{
  "n_layer": 12,
  "d_model": 160,
  "n_head": 2,
  "n_kv_head": 2,
  "head_dim": 64,
  "d_mlp": 320,
  "vocab_size": 8192,
  "activation": "geglu",
  "norm": "rmsnorm",
  "norm_place": "peri",
  "norm_eps": 1e-05,
  "positions": "rope",
  "rope_base": 10000.0,
  "rope_fraction": 1.0,
  "qk_norm": false,
  "attn_scale": 0.125,
  "bias": "none",
  "tie_embeddings": true,
  "parallel_block": false,
  "extras": ["capped logits"],
  "init": "uniform",
  "init_std_qkv": 0.0348,
  "init_std_o": 0.00793,
  "init_std_up": 0.0348,
  "init_std_down": 0.00502,
  "optimizer": "adamw",
  "lr": 0.0019,
  "beta1": 0.9,
  "beta2": 0.99,
  "weight_decay": 0.12,
  "lr_head": 0.0126,
  "grad_clip": 1.0,
  "warmup_steps": 352,
  "schedule": "wsd",
  "decay_fraction": 0.571,
  "decay_shape": "linear",
  "final_lr_fraction": 0.0,
  "batch_tokens": 16384,
  "seq_len": 1024,
  "doc_mask": false,
  "train_tokens": 88660000,
  "steps": 5412,
  "dataset": "wikipedia_en"
}
MLP neurons of a small language model. Each row is named by its layer, matrix (gate and up: input weights) and neuron, and shows model dimensions 16-111. Each number is 128 + 32 x the weight over its row's rms, rounded and kept within 0 to 255. Numbers have three digits each. A neuron's up and down rows have the sign that makes its largest values positive.
Before each neuron's rows, "fires on" lists the tokens most often at its 100 highest values on Wikipedia text that the model never trained on.

fires on: "y"
L2.gate57:149088171152146091124081102186160147112109107139168141130127167128167120113151070160133125140135154156158120113173100092132123107159167098115180139129115091114116114114126179200126155168152127104133187098096088174159220129118125123077084111118140150092090094065131187121144145123093208122
L2.up57:145123082131125114142111072098108149134157203189085157096121107199127140196109098152121131155156088150118197133111137060122123170169171180139115174078166092108130136137182137123066129119156100116126140074116178146201159151103110144171132135170089110152101168127165130146119137101126131099

fires on: " Japanese", "n", ",", " American", " Democratic", " African"
L9.gate54:104124127108109135120155150119079097158158116091224158117110058091046181136122115150184119132154112149045163170052161141172141099103144178114117135109138082131140124133134097113129099098111086093095112138127167177108145130150122144147148119123107111100147219084125108142137100123140117098
L9.up54:117123087126119073097103136132067132162173129087178153139115081116132127076105135168133096111189183088149115137160157139193141206127100140097142116119150107188098137140100139127136097130122120141111088095148087145176136120195155125102182110128134134107150166140073114076126154103139111136

fires on: "ine", "eb", "ide", "ite", " Species"
L2.gate319:163094162129095163162100115087081208175140170186098123138146122115148130174149137121092143141050089093199117131120119102188103109100151159117115126106118130097140112096096088172109103160122152140174169145144129056148093074158164056149092133118127128120066118133092127143120151064121091170
L2.up319:085067156133144158138065144153164131141112123120142094152131149128180162126154116110109129186116145110166104124181164073160138133171174141183154115121124116128146083144090134173152149123161113086132183100114091125127116126103144138124098148106146169117076085147082171097103161103058173125

fires on: "e", "4", "y", "ario"
L2.gate122:132186167105113090120114115183172157115123116146165146164166158131117125102129136111150136169169157158140099108163144083066088093172164165126153138095167112055185084156125167111182130167150112099151164101145119182175106195086101119102139120137079118115070086102096158143145116115054189114
L2.up122:114150102156129152124089160142101094190165109144137077145142155145143107155140065172141062102170131075103105134120176144126110106134130136079135130127089185111101140181121071087026140137147099105134118141109139081147106107091134114122089142161123152160112143066126173130082157140121163131

fires on: "el", " in", " /"
L2.gate120:129133115102117150162122118169125141158111167193114103118118101110144121070105109180101203113123134105139198096127144119083128117121096095151017121112162115126171124097062088132149154102121146173093106099151164110134165115127175141160099114179145147133119162149121099134112181174132107087
L2.up120:117100189141212139136122077135187125166178117151063159172181151114122111118174116145137117105121113153092127159120171111050065183160085126142148153095106141100182147129100129144125109105143116134111139089108141122095129110153139139116133115195142125155113111088183081167127102139047155121

fires on: ".", " in", "0", "or", ":", " ("
L5.gate109:111107105142084146140165102106118155110077138117084088153125109096077102150115147149147099085173065174133094124105129123112101102128094178119145148162148163131143099097116080114168121120122088113082114118164097090131112081085119069205170120170115099148132106120181072060101118088082087091
L5.up109:124149137132117134078131153106157205153112133101121127093194181156131161131087116137191111140118100151134048158136153102084152101162100158082136179125106151103135167158103124142143187215127146083054112129117089164091130133106083197153201115096158129218077115105181110116135181122112170119

fires on: "m", "ek", "b"
L2.gate194:114091121111107101098132071178145090128140085110168109137097153170100113070164166135124140136124158146126148082192110109132116152065089174134119124126150158167162158121075102183082126136124108073186177123136121122120103154132132085115129094079083190166103083080100156102128135098165146164
L2.up194:141078155151117106121127148155137094229085110148179154123103153189128102117094169173114097149115154153098098115114131080105118172136096139128161113097151106107142133149086145187111127101096106154182110119115131156089110165144116106109162162143172139126132139078105144063059138126080073069

fires on: ".", "h", "'", "he", "ö", "ri"
L5.gate88:169162172104135156083104136135171132169144155097083108080163114144106177105079110141076126156119147133122106155101090143053097098042170150102061155120144150143085122117126083138142090102165110120104127097162148168142174136151087041151105082106074062146125166178159085139139069159114036149
L5.up88:144097094094093186117105154081140099101114174113136138097136140115115158131145079128113135120165159148112104175110100095094117081090117078104083164205125105091100179196122152066146149110110096110159148105191156161126039142080118141122085117089126110125121134105055102126151110084101141156

fires on: " S", " Po"
L6.gate200:132099132159117124096155161118163106121142138084114100140111158149078116111162160126151137119152169069069173121132198097123084098117149127115112157154145158127160152120145107111127146193090110147097193151190157145101148059103207121127170161117102139145125134092162149108152154091119142122
L6.up200:110138099157153109162122140156146156125113184139132123085121138155084139092147133114086122145207163051145112112184118144121136183102157129103140137194155136134149094103128068097118145105134130079110139103127127172080087093079145170127161140115145179056184130131132142124137075183161172002

fires on: "'", " O", " R", " E", " Bi", "m"
L6.gate278:132141089144155186162133116081110115114104160128122115095130089183098085083069117179110182144101071150109176105072163138141113102107128132115076067148128095140106127144107134138051029046159055150133114136110168149171141140156156054183171154122120094130164141110154113082160139129127149155
L6.up278:144153161157125092160139133065182138123112097122133137147140132172166137091151132188186110128114102146135168125131130090111098044123150120090098106089096130164146141148150118166070150180167079137129136106139149112183149153121125148132090188063077119140127172123137146111140180083206143150

fires on: " c", " b", " C", " N", " R", " B"
L5.gate148:117121127254111115144103107181187118170127174128115119141072141141075120133168116156119108166097135093127137147121132155120146100110218068125130090145131107076133100145133146131108116177119092153164131120066135093142127115153158089146178184104166138169057129155100099116140137103123161151
L5.up148:170105079127069082154136099082092075104099136125102103186147135160156145110126125076151141086162151170157179140089163150127128147144100108076132113175147097163156132144133084094105150105106100124115145154106117086098175113155124100165144207135079121102144111084165164118093171181132128120

fires on: "ty", "head", "tan", " wife", "ER"
L2.gate49:104175072143156104143107150091114074114147109066125146113128126140178156136140115085114159150133153080058112161104162129073083161091127168164112096125094093113123086216131160125090173145102099144102110138092162159159152087103084140139096149156088095129126110135183135146133091189169084152
L2.up49:074152145120130105153082140133143104096133101115128119125155192139183161102120136115122155190082130124132099116189115109103094139143171129188132116126132117122133122152148209140131175122165096108132159098078110179143142134115070132115112134148094182152088079111148200103100115112134190135

fires on: ";", "Flo", "Ro", " mm", " Ly", "Le"
L2.gate292:100129093138100133205168117114180149174131130102066100073127127135135183145205152120109154137217145173112097176086139161203184181169150131121164087113150104131148146142139136154146118138146105135103149077151102146126125151108136128197120125071141127140120120136184122113092154176093099115
L2.up292:147162191077092121204122138201162209155150075105089094074112120107133118103096112178115133123164172161133147147141097155151185146116125150160096106154139144131100112139158139166162171127142100061162175121071098157110136189088124159144140105117135120060108110127105134109157118116149140166

fires on: "-", ".", "'", "c", "li"
L8.gate85:160084114115111136128084091160167090154092135035134129124113090121152192153142118161091150146103177055062126094068115102128081095124164143140092084152115102125109158135112106109124108101152133176153110134125162137130132100145097050103163149160115091151147124112083076114144106118149057160
L8.up85:134072096079159111169167106037153099134160108070151107210139119149123174129089198125046106132217128133149160152160125163120144192155109150131158151109101116111162154134119155137160115156129111128121164108169124114126131084103101123142104095146133126095168123195151115168100068106141171136

fires on: " W", "W", " St"
L5.gate114:070049138107090107096142111103135190112111188074156114120120121164135129142177081179145094080146101087169094172143152150097110107151153057170145108109087165115125129154138125129198122103147128123119131132145118134139136031147109164123085075125131117171083090167112115163163176158144177115
L5.up114:132089143135083148147141125114097122111113110098132176154152139093170157221141124114048200081137125135130166141153191139119143098141168138124138114102133130121107162100132112146139130168098134129140058154116118135042090132186174129121080108072117102146095120152225126102148139080173140108

fires on: " St", " Camp", " Saint", " Port", "T", "S"
L6.gate246:136179136107070122123133199098136110072100155118172132174135094085178152157119095109141113121156139113123116095125126141138091076151158158117131205132173137116081192092152118125174090100124139175111104118165155120079117090132089127143096121105097076140128159103131052124147160188117117135
L6.up246:139125100099044106139126096115172106080159164099130100093096155135166146128127058106130109142173134140048100090151166133119140102152128106150170109087136128187126181132164133117199185186164150133137121118087146078070093106119109116093070153113100112149111109102104125192093089145087160168

fires on: " St", "ach", " End", "uff", " McG", "ell"
L6.gate238:107114167139119124083135188086110127134113111138182114210172088195162169152132090174093123115086178131154089114156173129110092113196190124099090093182119138124083179043094118165140079132126120110090130138150125129149174110129169155120142045075154117082100112119167108115113113104134132150
L6.up238:108140121131110093140090152129154171102149127142137138140108174177138145119154122104173136153133096168108073059179176083100165069202163097136105083125129121124089140134142123113173164171130117097114126119110121137054106162112183143080111130101156144075127099140155144141111122104150145105

fires on: ",", "y", "tract", " Av", "C"
L2.gate256:133156160141095098113101115125152126112115096120115112126085194153179132131129100104146095195152161148127098096201152063103127126140159115143174174110137116154154133125137167154143147136185118087114222096100065152106137143090090130090128146108101143096110092104159185151158126144096193157
L2.up256:128165118152077128104120128137145205105126109152110043158098140175169102155068152107127173127083131168093129142155138128185101137125090128105092141132188142168123128146147082127142104177166108078173112126146119065140148137166158166092151104154112143094127089107138142127103113170117109130

fires on: " as", " was", " As", "As", " by"
L6.gate68:091107115132094221105171120106129129119111156157142104137155109125058157102095128112139154189104099172110156190069145147160113140108139144122060128091168232108099184077123096140104092130131174114091104102109157154124127151147174088112103094145124058172138179113160101171091079094078109128
L6.up68:113131119127142099138107152158175134134062160155096102193163135158107099126113178158173137125107145202097171090072135119126156138116134174123146196179153194067070183121166084047107113094131126156133089178154113128072131174080149115126143194127130144089106105065096131164183135087134139129

fires on: ",", " (", " and"
L5.gate180:129183141165117142097143146087126074166101141138183098131109143122090144170083180130160110106093132134075156127088135153115151150120151127155103161143201101121111168097111077151130093135181113095141098141136122119136143109117137180215186118138132084167122120167125069139110120056184101134
L5.up180:126095034135095099147058080102169106169154181135198108131067100172133127092172090172124135062097097139063135119143127145098111121109113078087135088110150114082129176162125099109120173179089126158143069102113135089107161120138150120135170177197147120154179149144109091130117169160155139147

fires on: ",", " was", " of", " Total", " East"
L9.gate316:123055120127089118122111148131143157091137156136121023163112122078105121113137141106126160154153179183173170107107159143169155115144121142141149091154151148138125166057148105095133116102106096144118115158093138154115069140121103099132104083125090096160146166134087116139144115116098102152
L9.up316:121086156060131141176163178179139152102104066141129139164125117118056137210125184095133121187093101137087130140106140128119172121190141144110100125118141102100138124116139117139136183174104161103162134114165087099093133129097071122088156123184108128164135121126151151104138125112121073191

fires on: " on", "mi", " mid", " Conservative", "ed"
L8.gate52:142117076147065153137121173121162090095092135087096131170051174053118208089071135131129132146157139095110129110098143145113165096119154108139158072095145080104152153052169117169107116167132118117122096132184128117136126138128105139136124094126121154136096095169101103145145121086114123147
L8.up52:084113098145110113111120107139128130185101110099138175124166138105100146070215060152163082130182187202119110142093126109121093147154138149139135151086103089128095143139114157143082081102086132153138149110124097094098093126147159107080140122120153135082098153148200165115123161122175089150

fires on: " (", "3", "7", "4", "2", "6"
L9.gate37:095151094127176142162211109131096153095121136097169062172129080169089102186126091139155114152150104096122141159090134192105120147129102102123092124155144076116099129123088112115123141100097122070061141098093140115112110163091146104132150125097171114116139183112108119088097147165123155117
L9.up37:137139098081213097137115104135126082144118136143129115130116118182156114148144084138151175149117142067155129155076101170107175086166093146144141141109104110081120152091169122192141166143086166128118130152075120159137133124100204160101115181155211151187134141129101125081121135165170142084

fires on: "le", "a", "i", "ing", "E"
L6.gate56:127140165098128131147196091076134127121098086179165116118163118112087129091121101163142146197153106131129149154112109166141095117133138146145053123106159230125129097128124162145175148104112155125104153134125147168132147077121094121106102143087140077166057117158135117117076044114159135108
L6.up56:144100142083127100120172118171168168114092145113172086162132120158106092114138110137078154103132100147118144144092111196148139091127138128103158116108187147110200169089151100151134122150123125119110073117092106151071096065099164120136090077206128087091122134185095092112195038074128137114

fires on: " in", "4", "6", " /", "in"
L8.gate263:119180172100160098107147164167153173144175158154148185174100126130132134184132097166166115176074113127133197140100111120138140106091182086167185153105137131086157099089102140182143105068084100131141101141076112091110155066144124125167179164160130136142181136161094105162080107076118131099
L8.up263:170199212160142135163171123142104111093081135098155165135208129159122105184107140160132117119097154187085138131115134097181043093134167098134138124105142124142162094125107090107115104110066139099103138136173132106141113120090094106149076131123114109152149121123107097090155158097165121087

fires on: "n", "ment", "te"
L2.gate220:144162170191110098116141115128143178099097081180106150118116190078135107150128109129145119202113081161085088128148115121119148098176176112091198169112126136135098110126075177153144158151165120113069101087114137102171129136110093181096130102132124130152070128130100132126150083084145170188
L2.up220:142107078124103108062160128106116186110139098160085167098139149163146098147069108106147090139180122137131120166091156146157154140133102092068137123172131171134100100110114128145157124083160179068117110143114174139114119155133124200164189189131160111076109100135167091071164184114178163114

fires on: " for", "T", "Po", "e", "com", "P"
L8.gate104:131075121051088121115168164134139080115069107209190140136151139126153163112121146118105146170110142103136087102102077147180102147099124151118132102148137141152135155152051156150109167057178096108069140134101125102118154178104156132122124115098140079112083178138119125111119117089061103160
L8.up104:201140101096143117115191081079122066128151129091114149151071128102140141125139177099121112092123118099108082150099128144141120093125136147105131187151129104127152204152138107158146122138104156135150142107125119125089122141117094163098076119082125098087074101062112212068100124159126124097

fires on: "er", "ie", " were", "re", "ets"
L2.gate177:135138172178153181141099100166094113151092108121113110144159107155097185171112137152140101113122149119155109156124197086103117133150156138100091171122112083153148146165136109161138139129100076154124138131190138132108150154159114122142102122165128074136072091217142123169143137141094136122
L2.up177:141134162104152156130112080145160193095103120124133170170106165164133137126066148100107118158126148141155140144140162138146070133133143131114121146136091222112127141148127170133169145164116166113146164125127104144175114160092140190092095127130171102164122148132105125143149145126081128138

fires on: " S"
L2.gate1:140158090097133144109163175134140124143114171103136126147136081048106188139151177122151151160133180196131127108137149139159089165132140168099160093160138096153195123082156123089108145186170113179148075161170144151078126110098195117134165170169071135166130126140148133151105137081095084169
L2.up1:103147078180109079109136120087127101157184166117142151175072098171121070143136079177122169044128123063119155153123121165124112095098113136112111139191105138102141169143108083087088127125118136117108104123124125087087106115198105116160122163137121111139113117081184110105134130122201124148

fires on: "0", "5", "4", "7", "8"
L9.gate63:108133169180145110101103173177105143128157155131116111107087102111144096144140102099120189123050100180177158148149147136144146093113141212163156164154175114138116121129077120128157085104128066150149107190136108133112133162125111112150112105155137115081148114106140161125113096112047153161
L9.up63:161098210149107119089161148201125122153133136102135105105064159133094086159151120179140093130076094104125202139112130102117087046174142112118125141106111110127083135140165101125151138161170112130149122156126110111117119166199121136171156186170094176111159111072091148068104190097138094197

fires on: "0", "5", "1"
L5.gate292:154167184175118164147146112182124094101155120091123090133116093110147119107125149079159154102103046183135133081120168116125097114135151139151114130108126143115093043118102127116133055126143074069182175144140115133115105133116119139140108040078119102106179102156203110099156163112168092091
L5.up292:122101189182137125128127130128091150129184134127135085099139166205160109094138132091178135165098103161114097098165163109139105080139160115106104162106155131132120134107107107131170122147130115058150197093129102090132100102098074126074117110110117145152133117131129166110112140145158132127

fires on: " was", " Total", "\"", " Constantin", "=="
L8.gate32:106186144173072143146179083158087150064125177100109165092096191094151118157167127126177126158105167137131158135146151074153094106148175114176149134129126233090157118142130146129100171091094121200121104145074130096132114172111161108144127144112118077199116112171092142174117069114135142168
L8.up32:073100123109152167200164131171094149160142112122138092119067114118116075116128173148160172136121165034127094091132118131114183160160118156150144120103225134122137071130184164106119164140118153142110161118072148169112141104080156149159175134116096132171155174163136137083146100095090130194

fires on: " $", " would", " could", "*", " ["
L5.gate20:100115143085124164113131108099107117096114117164165121065134149137108121150138116143127166131056063099102187163088115153128103086116131072116100134152108114085080095150161102087104082089106109106130095147146137106213111110144172032142090115081163061236119144131168126134096102156159112133
L5.up20:139103087117097080114161129092153133129139123149144110105124170225186075163158119103166159090104084119103117148144067131139164140079145049171138182120179139135074138192175126123147144106138133122199097127126095142096105140097196105055145159158123111196137117134152166094138132141148115113

fires on: " ("
L5.gate272:107158106125194157149138112089138108154132112130131080118110138151120116185093169162103105083082147122114167158080102145119110125129140112086106139100115111109151139164130078142119062079116105095101108135121149084086120061124119084232152148140110076207162148155123115117110151124125150067
L5.up272:163078133153180083139174104134138139138096130137144187103118120105140116136130008153157100119169143121110114107122077142163082123148158130189126148140129085108143160145130167180152165168073150108092156102090129161155162138134154139095123082140088112167209052132131119095125151144135076086

fires on: " C", " b", " c"
L6.gate208:094056142178139132113130094111120107159152114168154190180123119133145143201111150171125194187121128125117112157071133140151079125137127103108103106087146075092109092133098117073074071103136084110139145166060157110106163071153156109210174167149166083162118100149114117124152066108130147169
L6.up208:151079100160142118099124102099111109094124137167172151139103107135153122176145155123142206142173127086080105138119146168083202123113117103124128103163131128124110150140215156163105094125148099033106101141089123159127144086142132155148161142164101141184119132139155131197194156144101113116

fires on: "s", "ly", "un", "f"
L8.gate56:071106150165131184163151115100165091117107108153141094116111116113120159084095164144119085178163151163115147159112134182115214114082116067111097133130108116161142185154132167118138102082112188110090113148137195120144060108121064087125175159152150102116169096099107143115080131137108137167
L8.up56:116097135119141153145167149163137142125100116081146183115152109122134133136092168076112100174106114112075100167126122095135113119149141151150104103147119122082158088127114160037026153063126118216133121114146116156102097126125115142154116198191157110148091223153089097176118096147123134150

fires on: " ("
L8.gate75:114110116154114126187129128114156096096095125107133071079132125093038115178125107159139082102133107133079100116116141157138140067064152102133112107141151168107101134131153032111092130112115083099095094141160141082086082065096097087151134135135131055109089194111143088136113123153142139141
L8.up75:104110092131190086108141114158101103193096137103181140122110126158153125060123106161200123106136131119081131168147115148163140147132063087125134142096131120095140155088142143140136192156083128101082141047046137150111146131162156103156147169148105131153192120109144136117064117144106133089

fires on: " C", " N", " X", " H"
L5.gate21:111179173165137094085143136098062137150108132116210168099109125156132129157117140177146211182179082149096187107102146147132104101066091099101140116119138146070113165100128109106111106176138147136159113085137132153126162123177086136220193182163153082091118164151112180164215125202145181157
L5.up21:121111135140090128104198175093134151089105159135114095155150111100125137153117161186140078130089161102056094109098166168138152103130131136168065151162129126131161158113090091114091114172135068192128135140073164124103123118112137128179132144116085148117104100116175101114056149117120121124

fires on: " in", "5", "4", " &", "3", "6"
L6.gate51:132095198162150144174132116133102162131100127163122099132148170146127124183156116136081130150115154127124172152108079202072079140065176099081166126183119119092099080133123073118173155099112119089139126109159149091112100089111116064153105140116161087192159129132094122156148167167123129109
L6.up51:185111202114105133119054067131116140120094077064180128152138121134145061162151083128139111094128153117073112121133128127104120144158095103121143183110134127171120099184120101199119089102123138119154121208123112121120116140099084113059145159152146113124134070088126192123127140108129149096

fires on: "na", "P", "R", " Ve", "te", "y"
L2.gate238:118130158155094104158129104139152122143136123080202160161101124110124196222174062114100135114148106153097077071139127122099169133112140080103126104082144058118138095111189086171108120116130108119159118097131178122171124184199117129195136100115141179095094152213144143130111138154104135106
L2.up238:180189153183119098069177066187112150120139133179125189159125137113087139160147127139149075115129132084107112095145168121142162096192107079104131176109146097098143102045133132073156150063104115076139111120160142107110187131124136152208170151100078091082122093123187113139142103128122145074

fires on: "er"
L6.gate197:173141180152091125097157099114077135153095098100125146124095125181012136081139147162135101135199155167126083085093150124200109110185131142126067103165113135128149185131124103072131090124109081139146087122177184126142183114154153159132082095122156122134115117118109100125121167143129132138
L6.up197:139150155155128110116121094158112160087129084087196143191142111176142127141107172156169171163135073097158226131120130116133059177127193123106149124135164148146148172125142127088055108157174141137094122107155194072120164178073070123132145149103120147140139129155105146109173089147142136148

fires on: ",", ":", " of", " Western"
L9.gate174:118114160178158094101110107170079131117090092112109189113088090118171115191143093103084136125113123120118158133119141146127146131098125094067139122108205109096092112135096172086093156165111104215162131119119150119091024132180129122145122146148112124103146160098145085123149110131092155085
L9.up174:134119047143079135146147137158117095143109118154148154150141142103126074140196095108123149140083120137129125107115117155127091208136124131106153139119185083087182139130184096162105091175135114158166098121124128099130083084075128143152129133134202156111161107044135147120161081096162166094

fires on: "in", "ri", "gar", " Divi", "han"
L6.gate77:154184136142131136137168168064095152083148086131123091029140088102103081181107120143181147082107117129057143128117102126166098135167189127128136119104111116178119086106113125079123144089154072107130079119129107074160138118154095106113139088173161103194100100130063134123127089152141118155
L6.up77:095183153095121140143175102127118145109149106110172156118111163113144119083116112087142145165141129048099123109140129133101098115173165163103143123098093084131141102205136121110169166128177119121103151061117128136125093154157117118096136083103107112206131134164074157091085097138088197148

fires on: " C", " Chi", "1", " Thi", " study", " Ref"
L2.gate105:086135171154117121130106137143116093062126119069099133154144161146214087182120110102087118167125132102094099125207158086144131130143132116147163141097116086160160125126136202086163170160168155153140148073100094210091100098101044121124068096122126143114147109113124186101155130106106205162
L2.up105:077103132149093104094149099077166083151171171155055154128124137104190091103128142084122151149121096101147108094125109100169115114112074128137161139087112112107214132139115099109078148172153110155166130140131128139092155074147139148066036136166121131093094143109081096108202125078100109197

fires on: "s", " in", "es", " made", " published"
L9.gate207:113098113099128132132126159120097106141102137099163152099149095097109181122119115137181139153091132118113140073164123170059159078103126121169097076156147093160063100136098120122099116122144085080127143116103130156165111087164137116134106104137128100136148169108120021121164066140144094078
L9.up207:074144113139167160133100162108173156147143115159221093165152139125101066106165106100133139094092123158158111117145187136136088105170116155201139214155141166142128165074082125167128110110144094127153179192120115134076167129138140135132099183161153127108116125120132107122155073146095086185

fires on: "a", "m", "ian", "e", "i", "t"
L5.gate80:161125083110147078106163102123154167163118089169138165124082098099129216124087058156150134096143132171112108146095167134133142058105074158093119131141142130166173092091141122118090135124140093138147126130112137109074134136170098104130122123131129057142109106161115159169086107106166123139
L5.up80:190154093135151135119118145129110219134123192161157153130082126086085071136039140095112162181090101167162085152159109144143179100162051162127139127118163122164086142115075155134199114150136158078103099117148140156093127141140104122171139175124120144062114111149057173157118076136135106137

fires on: "lo", "ra", " Ca", "a", "o"
L9.gate252:141127169139069147112089140090081102141097125181108113111157116122104164097128090138078153116096127133130172165102205121156121064145113103103029145100141120161140093136137089120100111129124145095124140114084191132182163094134121096127084143120140117193022118137131183096085144141107136146
L9.up252:147110179116152129167116098096144162111135161154124077130119126085165113087127124169120146095107131147104109114101143116153178106177122084179125114123146124128124091155158107086147127141038169121146090124136140122123097092113129114087090108203128132185150104108114117108093184190116112105

fires on: "\n", " actor", " player", "er", " manager", " director"
L9.gate188:094149153145203114105128094122096115071092111106188150154117103147110059126134139211066122110158147128102119170140108152154136111089147150144114161120099105087160134155124062068120080029134120086148083121105153135172119098139104130106109120097104021124102109106138132142118109142056128109
L9.up188:071108131150139102130158103136093174130156162094130148185073140108107142107174172166130104115137191134127119215160126163104145195203103112172173184123106136161208174188103130118130118105156059129120097097115115116102162145098126139109104102075134100099132129118149157128176140219103132110

fires on: " ", "2", "1"
L9.gate160:118085095106132126127185106154115138147134113122111088151122129131097143219142127107089109114113137164066089083071134138138097098016133143116128079155133111113101109073098074095107111120143094112127132104133162129130132095109104078147166124095146084154125102166124142133152174074120059117
L9.up160:100115108147138106094152139100125178121135190152144134143169079107090139169148097158097050122105126169162106149090071147179138120117110095107165168150125090127114136110130112155119166140011099139182124111122114129089153126130096154141151130124141133092101120083187130120090140139173034099

fires on: "ing", "s", "ity", "y", "ia", "es"
L9.gate103:112094162088108155145164172141127134086108138149164099149089112089078103117092145132141153098073172109152147142129147113096128131160079105083136152196166143127113170095139074184141148100194088132137175080127124144090079065122128101149124148187133073140095107124130155139128086151144136154
L9.up103:075103126084090189116111132121143182087170147140147101168152115075100116114133140105128151172097117122189149146156122095153133172139134149128185097110087109197130157044058158154121111119183140148125139133132129115124133088107165161162158131126120077095127065150133177162159117155150137199

fires on: "-", "2", " f", " Da", " G", "3"
L5.gate92:141114113123138115141150178112104138164140086067156111176079093151141110209110180187147189148205159149122108136128147105072161144076153134083107104114105109119127133131115117121113100089166113078135110100110090184079084084140150146155231168125079144074185179140151151081099140179106135107
L5.up92:174184125169116121137096110058136148130138175152175135121163128114147099195073137117106126073131153112176158132138118091150148124113153152124148140133114140097164137094172153136081142075111125160134125138092151113149116045089084126155157160095110144114069112091136103118097204113165101112

fires on: " he", " she"
L2.gate91:076131134118101161075120118146094088146093153133127171148146126142149096126136080119144161123117183120154110110118078108180150165138091091112128083116078135069134103109127141103088118118058179170162079138154124119121134081127073190110131085101146084119026115125138109148130134110164121081
L2.up91:102114102130125126102131115103072123099099095089110103134162139110169105135131122101115166084105120158126086132144132064194154165147097076121157085088104135086129137104108206116151173117143115162143096085125130198095146127085094074095111165114148156147097068132153196129099134083103196090

fires on: ",", " of"
L8.gate212:131074089138136112146158139108102164164100142153134114111102107066121162174078143100114183139114137149167130097111146135161165116096112073098119112162110089093141103132088152104128120175155107191113127122133126106096128120151070138135194170140168059133127184142148073140110102056058159117
L8.up212:157136102169129179106099134135104128130115099132157159112080088072118179127130087146107113117135112168136145140052098112173073100128127130153132112118176110038152116098121074191095144115154104099159152180178137136111134154142121121111120180163164136097157091094131107060183135058105149088

fires on: "u", "ur", "ir", "ri", "ul", "ut"
L2.gate313:139152125160169155142092162110155103120194128140114138070142151113150115141147074118169152143135145115100160077127121142073184114116081086086041100143151115140161141139179095146101143111129115131104123103105171127161112104145156142135151127113124113148077145183039139094154190204106135119
L2.up313:148099146190166156122117111093148188147108160110136104117141118132167139126172126124156123114080145101109135097137112155156123087116116129158153117141138184079102104095190151206130187164125149095146158101119116159126115116108100114102113112095124183123135064053075126187106070094100128131

fires on: " (", "s", " of"
L6.gate107:141118150138108171141130116130092095122130108116175156184108116061098158131084160167148107112130101084044178152109194135111118121097090079099108117143173115078112140155152109120095106105139060108109101178082150061144175094134128089169118164155111054145121180101139120069118150097098134162
L6.up107:136116141140078119139123117053140201117148142097132122151134141153166134077124142134155038148124110137102104118108128084168124139155143135092152101096139188109145166132115153182141113147147118104107125119104142086181135115084154093177113136174125118139105165124126150077145136091130155184

fires on: "'", " $"
L8.gate233:112171113112124157150124145083121122102127065127157124192128156207167105104138094133149140119102177199059129038131105139137094131093148111131124096112154155087140150172123087167145122120154128109070111060110148102192100146153131121141136129110134117148147202230130105138123107144107107190
L8.up233:132113112075124082164162175126119143103124172138133109084120087190179156159102108117126155119135138132161133095159108192125122138113061096109183188185114132116059122154120078171109089056170091095105089121086104092115085173093162132156170161116096125137174188070198112086143098105131143136

fires on: " York", "ie", "0", "1", " Mexico", "U"
L2.gate285:127092129073160135133130126114101168139047158096127150143148124116086131157095146135083119162129118117158147110146118131149134087168091093109000152197163149122137172126137109178154084132107106122137099134145151112057142138125134140121130108115115114158119169126116102092093101104099130105
L2.up285:142119175067143107129094126134110131160085131096125147159152177104106113126168139130124092185130178129136160083149091138161097118188098104127076093153083146144145115149164151168192096176130076142158112100169129124127150157102130188076142058132162143160105160109086156101124084112078130136